Part of a small language model's weights: 50.2M parameters.
MLP neurons of a small language model. Each row is named by its layer, matrix (gate and up: input weights; down: output weights) and neuron, and shows model dimensions 208-271. Each number is 128 + 32 x the weight over its row's rms, rounded and kept within 0 to 255. A neuron's up and down rows have the sign that makes its largest values positive.
A block is one neuron, or neurons of one layer that tend to fire together. Before each block is what it responds to, as a language model described it from the Wikipedia text at the highest values.

Description: "er" word fragment
L2.gate539 [106 161  75 126 167  96 206 140  99 114 124 127 120 179 144 156 111 137 101 126 145 147 145 124 116 139 127 150 131  98 171 133 145 185 139 111 135 113 145 200 116 131  96 122 159 164 125 117 117  94 182 138 102 162 141  94 173 158 117 125 134  77 148 112]
L2.up539 [114 167 124 100 118 133 111  83 142  75 137 143  95 132 158  70 156  78 140 157 179 112 107 104  92  92 147 170 120 117  82  82  95 116  33  85 101  93 106 144  91 145 120 123  84  90 161 156 147 110  94 124 193 163 194 111 102 133 180 158 169 116 120 143]
L2.down539 [163 138 128 133 151  84 161  71  97 115  67 185  60 121  76 149 117 163 104 177 144 174 125 132 195 131 128 157  81 163 121 133 146  85 178  11 108  91 138 114 164 145 177  83 122 131 104 124 111 128 121 146 101 129  82 139  89 154 121 143 115 136 106 146]
L2.gate618 [124  66 135 161 144 185 144 132 207 133 127 119 131 158 105 135  98  96  90 184 121 151 132  91 133 186  84 147 105 123 139 155 142 123 146 136  79 108 150  77  92 170 117  78  78 141 102 107 221 146 105 119 111 142 109 118 143 215 132  65 108 149 124 113]
L2.up618 [132 144 166 188 168 116 133 186 165 120 130 124 141  98 108 120 106 170 101 109 131 100  86  94 141 154  97 137 112 114  86  67  99 119  74 118 156 106  66  87 142 137  85 129 107  96 162 180  93 108 128 171 112 105  97  99  81 127 117 163 161 126 123 152]
L2.down618 [142 142 151 172 173 150 165 112 141 147 109 109 111 175 179 154  73 136  52 123 106 100 128  94 107 132 127 149 121 108 202 130 164 134 130 162 123 122  78 156 113 125  88 100 130 168 147  90 150 118  96 160 136 115 152 144 142 110 119 140 147 106 132 173]
L2.gate1136 [ 85 105 178 143 122  85 120 108  81  68 171  67 132 164 137  86 166  80  52  57 141 132 187 140 176 165 123 143 123  89  89 113 150  90 165 102 107 144  52 164 155 127 151  89 152 143 145 123  95 143 113  99  61 175 109 169 166 174 101 167 128 112 156 160]
L2.up1136 [150 147 142 156 130 145 123 134 154 128  92  90 110 105 114 155 178 139 131 101  81 154 124 153  98  98 133 154 112 101 176 152 106 136 182 118 164 141 105 128 179 101 136 103  95 145 112  97 147 104 176 131  94 116 156 143 106  61 139 107 125 174 129 185]
L2.down1136 [160 161 128 133 167 163 135 103  99 161 115 116 130 101 208  98 129 128 116 109 129 112  73 174 133  92 110  92 105  96 131 132 147 151 154 140 123  94  94  90 149  86 126  87  90  93 153 133  89 158 124 129 157 100 159 108 127  84 112 170 153 101 112 111]
L2.gate1293 [ 63 104 191 155 130  87 136 107 143 108 159 137 130 119 139 132 137  86 124 126 152 145 116  97 148 153 146 146  69  87 139 106 190 139  37  56 153 124 187 112 210 113 134 140 150 141 128 137  99 142  87 101 137 163 131 154 112  93 127 141 168 167  87 158]
L2.up1293 [148 141  43 125 122 124 141 140  97 148 101 127 163 165 117  68 130 125 127 115  74  99 150 137 126 135  84 145 110 139  84 124 150 112 156 123 158 168  78 132 127 119 179 117 158 138 151 153  68 121  81 104 147 178 136 170 135  94 146 162 134 113  38 154]
L2.down1293 [ 97 107 160 169 117 104 126 153 121 131 156 148 124 154 143 104 153 172 104  69 112 138 163 114 154 155  82 134  79 134   0 126 107 137 118  65 110 105 140 152 183 167 115 113 119 131 150 128  94 170 110 125 100 129 128 105 149 158 114 158 125  92 116  98]

Description: Verb awaiting its object
L4.gate204 [102  44 146 181 125 177  95 117 184 135 139  97 134 119  53  81 115  92 127 104 139 187 126  54 149 133 100  91 141  77 215 119 166  98 145 133 116 151 162 135 125 141 145 117  95  86 104 109 112 138 138 148  82 172 142  95 128 130 134 143 147  95 143  93]
L4.up204 [138  76 150 136 129 116 117 140 151 163  93  72 185 209 159  84 103  80 130 190 113 158 172 149 192 116 126 186 148 107 139 148 138  90  68 168 116 101 158 133 107 196 157 155 100  74 113 114 181 166  80 106 152 159 105 123 115 170 148  88  62 114 155  94]
L4.down204 [106 117 139 130 160 166 149  86  96 120 180  66 148  96  93 168 157 126  81 116 107 116 137 133 134 132 147 109  98  79 171 180 154  90 213 112 111 125 130 185 113 119 155 109 155 185  93 207 113 118 172 139 192 160 100 131 153  89 130 127 154 162 141  87]
L4.gate247 [126 254 142 197 119 125 147 196 114 128 164 189 102 113 144 116  70 156 106  86 146  92 150 167 114  69 148 103  91 122 109 134  76 174 122 158 163 132 166 165 109 141 104 155 151  95 128 105  89 114  43 174  67  95 106 161 114 122 105 142  71 108 148 155]
L4.up247 [121 100 103 135 115 120 128 129 151 112 156 182 118 167  66  78 114 155 105 155 139 132 152 137  89 104  99  52 127 112 148 117 120 144 115 128 149 169 161 115  72 112 130  93 125 108 130 148 131 131 131  97 120 101 136  96  97  84  83 107 142 139 122 111]
L4.down247 [148 116 119 141 170 145 160 138 198 112 190  88 128 164 101 130 126 100 105 172 136 108 160 116 118 157 155 117 102 145 117 152 117 146 110 158 129 139 135 166 107 143 130 137  95 194 122 153 130 171  89 106  86 102  93 111  91 121 139  82 140 146 115 126]
L4.gate1226 [127  95 143 150 131 122 139 108 161 156  88  92 163 147 156 130 143 138 117 106 163 110 172  42  88  91  95 142 126  80 103 115 181 110 161  62 115 183 100 159 157  99 203 121  86 159 142 157 144 101 187 135 133 118 137 160 116 128  57 111 144 188  90  85]
L4.up1226 [150 137  66 107 126 146 143 132  80 150 153 129 143 150 167 107 105 139 138 201 133 139 103 210  95  94 141 127 116 147 132 140 175 110 112 155 108 171 122 136 147 131 145 103  87  78  43 140 102 161 153 162 153 136  97 131 117 155 114 123 122 129  97 120]
L4.down1226 [113 130 110  80 114 109  89 166 152 162 111 120 121 119  85 123  93  85 149 131 114 114 138 137 120 128 148 123 100  99 104 161 111  91  58 169 124 161 107 127  85 116 148 116 112 133 156 155 142 159 131 116  90 142 117 147 122 134 156 111 133 108 104 137]
L4.gate1386 [117 125 128 131 111 151 169 204 104 127 139 152 146 136 173  88 135 132 237 126 129 149 140 143 103 148 134 151 126 118 127 134  88 152 102 147 163 148 121 110 120 152 124 115 137 109 126 145 105 142 110 117  80 166 108  86  97 164 152 159 124 159 154 144]
L4.up1386 [153 126  92 142 109 153 171  92 214 119 170 133 126 191 129 101  91 123 142 150 101 151 149 146 130 106 128 144 140 153 133 106 117 207 109  87  97  89  96 146  99 134 171 101  99  72 121 185 100 134 134 105  78  75 123 100 123 149 113 125  52 180 144 144]
L4.down1386 [115  97  54 156 124 156 142 172 186 107 153 152 119 130 131  93 111 100  45 126 114 113  97 101 101 101 154 120  88 133 112 174  90 112 102 148 159 183 167 139 149 105 159 101 118  99 130  83 158 150  93  77 188  45 145 179 105 132 148 181 120  71  81  87]

Description: Verb before its object
L3.gate522 [228 108 149 133 179 161 128 106  99 163 162 165 156 168 152 127 124 106 146 181 168 149 189  80 176  95 166 170 119 104  98 179 168 114 127 118  98 122 149 172 135 175 149 147 100 161  94  94  61 181  96 130 113 106 125 149 104 125  59 123 109 116  97 116]
L3.up522 [118 136  88 168 137 146 111 160 153 134 145 148 167 135 102 151 102  73 159 180 181 150 167 173 138  91 127 108 110 128 118 112 166  94 177 191 173  94 162 183  67 114  90 113 136 101 159 126 113 136 125  67 139  98 123  76  99 151  93 183  93  54 161 161]
L3.down522 [ 82 167  78 116 128  99 137 137 160 116 137 126 169 103 124 154  81 134 134 136 120 146 142 118  99 163 148 140  99 106 182 132 168 131 104 154 155 124 109 115  97 168 108  99 142 103 122 135 116 127 152  45  97  85 111 195 144 114 162 113  96 142 106 103]

Description: Month names in dates
L2.gate339 [129 166 157 169 153  74 117 109 173 115  95 171 172 115  88 107  97 189 165 114 126 132 155 124 144 140 110 114 163 146 123 184 112  93 144  72 105 133 169 128  94 109 108 119  95 102 131 181  95 118  72 147 167  90  88 203 143 179 187 130 194 122 131 141]
L2.up339 [ 81 144 133 120 127 146 172 182 112 151  55 158  97 174  91 118  84  56 174  98  93 161 131 154 157 145  76 118 114 130 150 168  87 131  98 153 124 106 128 131 101  72 127 124 154 116 117 198 125 155 137 136 126 148 131 111 133 138 109 168 127 110 118 139]
L2.down339 [102 125 162 139 171 138 199 109  90 121  57  82  93  85  39  97 105 100 151 127 116 109 138 153 103 177 102 104 104 104  90 137  78 101 100 112 126  95  90  98 112  93 124 132  68 130 163 110 124 135 164 112 147 152 135  85  76 161 101 170 125 158  82  68]
L2.gate367 [179 117 152 104 146  63 140 118 147  96 109  94 115  68 185 179 120 130  99 113 124 148 200 152  90  98 141 134 159 124 164  93 107 122 118 128  64 141 136  96  99 125 142 164 100 187 119 168 153 138 133  64  83  76  61 199 173  87  98 104 121 110 143 129]
L2.up367 [115 162 124 146 142  90 138 111 151 110  48 140  87 102 168 173  96 139 137 132 155 158 201 104  95 114 104 102 127 159 168  80 119 136 179 162  59 177  91 109  94  68  66 180  86 125 176 141 145 110  97 156 158  96 142 160 183 114 120 189  99 101 172 168]
L2.down367 [146  86 156  79 123 139 125  80 116 130 163 126  91  79 110  81 133 151 151 138 156  46 207 174  69 147 125 124 174 141 112  69 158 105 173 150 140 135 132  77 163 113 112 133 138 213 146 134 182 108 104 109 145  91 119 145 136 124 106 175 168 137 209 116]
L2.gate779 [105  68 109 115 184 154 172 123 179 172  78 116  91 139 127 182 106 136  36 190 146 142 160 152  81 180  61 123 128  78 139 156 124 134 171 118 158 177 184 141  82  87 164 102 133 138 128 116 184  73 116 158  93  53 141 170 188 138 127 115 109 127 136  94]
L2.up779 [ 95 131 134  95 158 128 140 154  83 167  88 135 127 128 152 164 153 158 178 133 121 126 141  62  77 112 129 179 154  94 134 134 177 135  93 112 106 127 103 117 147 119 143 155 200 100 140 168 106 140 149 100 134 113 152 113 178 102 128 150 129 154 152  95]
L2.down779 [122 114 195  70 129 110 169 150 118 130 113 182 161 126 127 108  80 136 104 113 134 142 105 174 141 120 114 121 150 120 120 154 107 104  61 168 106 144 157 136 142 141 125 114 122  84 130 144 153 156  96 154 145 140 126 114 137 134 114 165 135 132 153 142]
L2.gate1053 [113 105 118 114 149 104 110 101 149  99 113 101 140 161  98 116 114 118 159 104 127 121 138 123 141 114  57  87 134 155  77 134 140  96 159 150 102 166  62 169 139 119 134  85  99 111 108 132 167 128 121 128  73 142  99 125 104 155 154 116  81 104  87 131]
L2.up1053 [ 75 121  83 139  29 137 146 113 143 125 125 132 216 113 136  65 109 131  87  98 152  95 161  64 101 141 107 171 128 132 132 121 145 156 161 247 111 130 127 152 167 130 126 115 121 175 112  84 136  63 150  66 149 133 145 102 176  80 134 130  75 104 159  97]
L2.down1053 [197  88  99 186 116 145 134 112 186 146 161 128 108  84  99 141 136 141 166 132 156 122 117 107 111 144  78 142 146 174 105  54  86  71 145 147 137 118 137 174 125  80 105 174  89 169 122 194 105  94 134  95 157 153 130 160 105  61 115  56 138 155  76  95]

Description: Mid-word "er" fragments
L4.gate777 [122 141 144 122 111 128 162 132 172  77 108  60 100  69 185 119  64  70 126 167  83 118 142 110 133 182 125 105 107 125 104  95 136  85 134 123 130 106 100 128 180 139 166 122 202 179 164 143 115 101 133 110 120 159 165 143 137  90 114 101 181 105 144 119]
L4.up777 [139 141 148 111 189  87  76 133 164  86 155 103 156 159 134  93 142 166 156 127 121 143  80 142 171 164 134 107 142 108 101 194 137 152 123 138 112 129 130 127 146 147 183 143 160  73 175 168  91 146 109 128  93  83 101 158 101 127 151  71 162 130 163  88]
L4.down777 [ 89 198  86 115 170 101 161  95 136 146 108 140 116 132 124 115 100 191 167 203  99  89 114 143  90 126 153  80  98 131 124 142 114 192 131 111 147 140 112 123 186 161 160  57 135 144 129 138 151  84 116  96  91 178  88 105 120  71 118 153 118 149 134 162]
L4.gate813 [154  85 137 146 180  93 143 107 101 112 146  94 104  96 119 110 118 104  96 170 131 139 111 132 128 108  99 204  76 130 104 160 116 213 127 167 129 141 121 124 142  91 158 111 148 121 130 135 191 191 147 139  97 146 150 152 134 130 145 151 213 111 165 137]
L4.up813 [133 141  92  73 140  92 113  80  94 155 144 182 214 149 103  98  74 124 145 182  90 164 126 150 131 135 156  95 117 108 130 157 132 125 143 129  87 112 171 139 163 107 151 153 125 112 122 137  85 143 149  95 174  63 142 178 185  71 104 145 123 178 162 126]
L4.down813 [118 162 123 112 153 140 118 150 132 154  88  80 139 183  96  71 134 140 103  87 120 133  70 112 116 158 113 173  97  97 128 151 106 139  40 141  46 147 150  84 148 145 124 116 182 134 140 131 111 146 110 147 103 148 131 164 161 192 193 175 141 103 175  75]
L4.gate882 [104 172 153 153 182 142 174  77 131  88 119 118 142 163  84 124 160 210  98 159 123 150 153 105  88 106 144  84  57 128  99  84  86 122 153  53 141 164 122 131 152 109 115 135 140 138 103 127 177  63 108 134  83 140 152 115 123 157 164 171 132 141 161 175]
L4.up882 [146 212  61 125 138  81 119 126 128 117 152 135  95 138  77 101 145 156 107 149 125 111 169  81 187 137 121  78  72 172 131  61  88 112 103 127 106 156  76  91 109 105 164 141  92 137 176  78 156 126  94 153 104 151 141 157  95  73 156  87  93 174  87 141]
L4.down882 [174 142 130 120  96 192 111 152 141 111 120 163 144  91 119  93 145 102  90  83 115 130 102 100 129 121 125 160 112 208 118 126 174  75 122 126 118 184 115 152 108 133  94 117 101 181 116 144 174 125 114 139 154 169 114 121 104 124 115 177 150 108  71  98]
L4.gate1256 [ 38 179 117 125 147 108  85 162 186 114 109 159 168 170 105 147  93 136 135 157 162  87 129 162 117 119 122 128 125 126 140 135 102  84 163  77 150 157  64 150  98 148 118  67 130 106 106 161 157 158 152 113 150 157 167 146 160 125 115 119 154  89 167 102]
L4.up1256 [140  88 165 136  88 127 131 120 148  61 176  97 134 121  79 134 113 142 178  89 126 105 147  72 153  70 138 165  91 164 151 125 149 161 118 113 132 109 124 107 108 129 124 113 172  98 126 154 118  82 134 119 101 169  84 120 124 138 191  40  44 125 134  84]
L4.down1256 [158 131 125 137 124 152 133 109 113 123 119 171 187  86 108 111 159 112 168 163  91 199 115 145 110 145 156 151  99  91 126 121 152 124 133 163  76 125 110  91  93 161 148 114  74 130 164 158  92  92 158 141 158 140 113 181 133 125 193  91 179  85 128 188]

Description: Date phrase months
L4.gate23 [141 144 111 109 137 147 123 161 148 186 109 132 105 109 131  75 115 111 163 156 115 144 111 115  51 149 127 173 104 137  88  85  96 138  92 150 147 123 105  38  90 121 123  83 146  93 117  90 182 219 151 123 166 141  86 120 201  77 136 110 202 145  73 119]
L4.up23 [134 137 139 122 101  66 139  52 162 164 158 123 103  46 117 130 138  88 114 143 147 129 108 153 116 113 130 114 210 155 214 120 152 113 149 104 101 144 150 140  89 193 160 143 102 103 149 112 100 156  88 132 106 206 100 121 120  98 137 150 117 125 140 106]
L4.down23 [129 138 134 126 130 113 139 148  92 210  98  94 125 100 148  70 110  94 158 157 192 152 161 148  62 120  89 151  68 109 126  76 131 124 130 133 165 100 166 146  98 137 170  80 175  79  98 163 137 162  87 155 178 117 112 164 131  96  81 110 178 119  82 101]
L4.gate228 [105 120 154 103 144 118 145 176 172  71 106 133 130  83 149 140 122 106 138 150 108 114 148 153 184 133 170 128 145 115  96  92 108  96 140 115 167 138 146 127 131 152 146 154 101 127 184 107  92 132  46  75 162  72  84 150 138 140 122  93  56 151 122 180]
L4.up228 [ 63 129 146 129 101 141 112  68 123 176 102 144 125 146 127 130 118 115  93  90 144 143 129 108  92 123 128 105 155 125 154  96 146 125  74 163 100 109 169 108 168 136 207 129 125  62  85 106  98 105 145 130  97 168 150 167 107 109 105  85 162 155 165 147]
L4.down228 [ 84 184 130 114 143 113 133 141  95 119 131  90 107 139 149 134 140 108 135 116 175  92  85 160 142 125  98 101 100 166 107 142 135 117 169 198 146  29 116 126 130 152 144 127 150  84 150 127 221 155 121  92 104 132  99 111 108 139 115 127 122 116 109 134]
L4.gate387 [ 50  82 190 135 119 163 134 117 113 154 117 147 125 112  87 170 161 135 143 122  79 121 146 124 135 147 139  55 148 118 128  65 188 150 122 151 163 116 140  99  99 138 133 156 108  94 176 111  93  88 175 134 119 172 143 149 106 135  87  96 106  89 201  82]
L4.up387 [ 56 150 189 127 101 118 139  85 108 127  86 127 109 131 136 152 139 119 155 112 113 146 128 125 184 164 148 128 117 117 179 114  98 129 194 160 206 100 163 101 110 201 167 120 103  59 131  84 144 183  95 150 113  94 158  93 127 153  95 167  88  74 130 117]
L4.down387 [161 155 197 147 171 136 184 108 133 130 146 130 121  80 142  85  96 180 204 155 148 155 138 116  94 125 132 205 113 138 173  68 151 125 172 133 201  78 179 124 139 102 144 164 126 113 169 123 148 123 143  93 159 101 135 188 139  91 109 153 115 144 121 118]
L4.gate1130 [148 102  86 216 137 153 137 100  66 123 155 152 138 115 129 130 147 105 139 120 149 113 145 141 136  73 137 132 114 185  96 123  69 185 117 111 114 178 139 131 109  77 130 107 106 133 119 156  99 210  90 160  80 105 142  76 115 137 167  78 104 107 130 149]
L4.up1130 [126 114 183 127 133 163 136 181 135 144 111 168  71 130 116 119 160 118 156  91 154 111 166 152 124  50 105 127  90  32 135 179 111 130 131 158 139  71 131 176 123 101 138 192  77 128 122  75 153 139 120 153 142  82 132 131  66  43  94 118  80 127 169  71]
L4.down1130 [157  80  87  95 107 132 154 147  80 137  57 130 158 113 169 182  90 175 138 147 141 116 106 174 115 119 137 104  94 101 113 108 179  95 132 124 119 142 120 106  90 117 225 104 116  94 208 173 184 109  88 149 156 104  97 110 127 100 111 152 145 108 154 107]

Description: Date tokens before year
L3.gate1532 [114  98 112 129 105  80 104 149 127  77 137 140 148 129  91  79 109  86 104 100  45 115 170 128 149 144 102 129 113 136 137  63  92 184 117 114 130 179 114 122 119 153 155 138 171  81 106 171  93 168 147 140 143 137  92  61 164 118  92 131 112 157  92  94]
L3.up1532 [100 128 101  89  98 119 126 121  76 158 127 112 185  90 142  67 128  98 125 131 163  92 134 172  75 112  95 144 130 163  85 159 193 205 117 126 148 107  78 150 112 126  38 111 135 120 161  97 162 163 108  71 171 105 130 145 163 126 104 153 116 147 131 116]
L3.down1532 [142 165 135  74  78 153 123 112 166 192  85 124 106  83 118 100 103  69 162 130 104  96 122 147 146  93 163 114 133 161 107 103 156 154 109 169 113 100 144 115  79 131 159  88 185 117  97 160 107 127 125 121 151 141 112 141 158  58 131  85 128 137 133 136]

Description: Transitive verbs before objects
L2.gate136 [115 163 102 126 123 147 151  73  83 157 118 153 138  85 103 134 197 141 107 173 137  73  93 152 119 159 102  56 169 113 139 115 135  79  70  85 127 158 167 164 154 137 107 176 115 147 129  95 131 159 146 177 144 115 110 131 185 108  69 121 140 102 191 147]
L2.up136 [169 103 145 169 102  89 146 197 112 127 146 132 121 114 140 151 101  57  79 135 153  95 176 123 112 149 165 149 175 117 124 102 121 145 159 136  83 138 151 207 112 146 119 112 111  94 122 140 120 111 105  69 182 104 148 108 168 104 201 129 100 119 121 124]
L2.down136 [122 111 175 106  40 120 151 126  83 139  99  73 137 114 151 116 111 138 103 179 153 143 118 118 135 139 136  95  91 167 159 121  92 155  94 203 128 122 154 106 117 163 108 124 132 117 143 139  49 143 130 126 130  79 161 164 200 163 158  97 119 138  99 193]
L2.gate468 [194  74 194 199 140 174 169 133 123 100 103 141 144 104 132  97 145  39 145 196 118 127  83 137  74 105  55 125  91  97 106  63 104 157 104 122 156 136 161 136 141 145 149 105 173 118 126 140 126 142 148  77 139 143 129 101 143 177 181 115 113  94 138 151]
L2.up468 [169 128 132 121 111  96 161 141 109  89 186 152 123 149 177 161 102 135 220 162 159 122  87 127  79  77 127 114 170  95 133  88  98 196  82 165 148 174 126 135 139 126 138 133 116  91  84 103 121 121 147 124  87 181  82 108  90 101 168  77 100 109 170  94]
L2.down468 [ 77 119 195 106 128  79 158 121 141 135 169 147 148 158 136 119  90 139 134  96 109 117 108 140 164 156 165 122 141 133  90 135  69 152  92 167 131 170 101 111 162 101 118  73 128 103 161 103 177 121  85 178 127 163  80 131 175 111  85 125 151 144 108 175]
L2.gate906 [209  99 124 114 184 139 156 123 119 128  94 160  83 164 122  76 210 139  67 139 105 155 143 109  97 114 148 130 120  83 131 122 116 103 119 120  89  98 115 178 145 118 159 122 155 127 193 123 135  75 213 163 160 175  92  66 175  90 123  96 102 156 131 167]
L2.up906 [123  90  75 172 172 149 156 171 139 132 104 165 195 139 134 122 127 113  93 166 108 117 100  90  98 208 142 125 134 143 116 107 134 124  82  78  86 212 172 118 169 180 169 123  98 155 151 125  91 125 143 120 177 102 141 173 148 108 120 112 122 178 132 176]
L2.down906 [118  62 134 119 144 147  97 145 154  93 106 159 137  88 118 117 118 134 105 122 151  56  97  79 122 100 116 105  90 135 127 155  94 148 160 173 144 167  88 111 150 131 111  98  96 113 111 105 101 109 112 111 177 155 216 137 142 133  97 120 175 146  98  76]
L2.gate948 [114 133 145 118 189 175 112 226  78  93  77 206 162  79 162 132  99 100  86  93 132  90 117 102 114 145 134 123 149  60 130 160  79 211 118 123 103 103 133 114 165 117 115 102 136 141 133 136  58 161  91 119 138 181 154 121 161 143 128 124 131 131 165 113]
L2.up948 [ 64 110 167 191 123  77  90 115 137 141 195 153 113 103 105 136 154 152 178 144 131 178 104 147 152  70 160  97 111 144 109 149 199 155 151  84 160 160 114 111  75 144 131  80 182 139  66 111 112 150  68 104 131 133 130  97 121  77 139 115 149  87  85 128]
L2.down948 [145 178 156 123 143  70 122 127 220 187 113 136 164 163 127 140  99 128 150 195 101 116 139 146 197 103 161 112  82 163  80 139  89 118 101 124 127 110 160 105 133 146 132 115 132 134  92 133 156 148 105  89 116 138 145 130  83  85 154 167 111 151 103 158]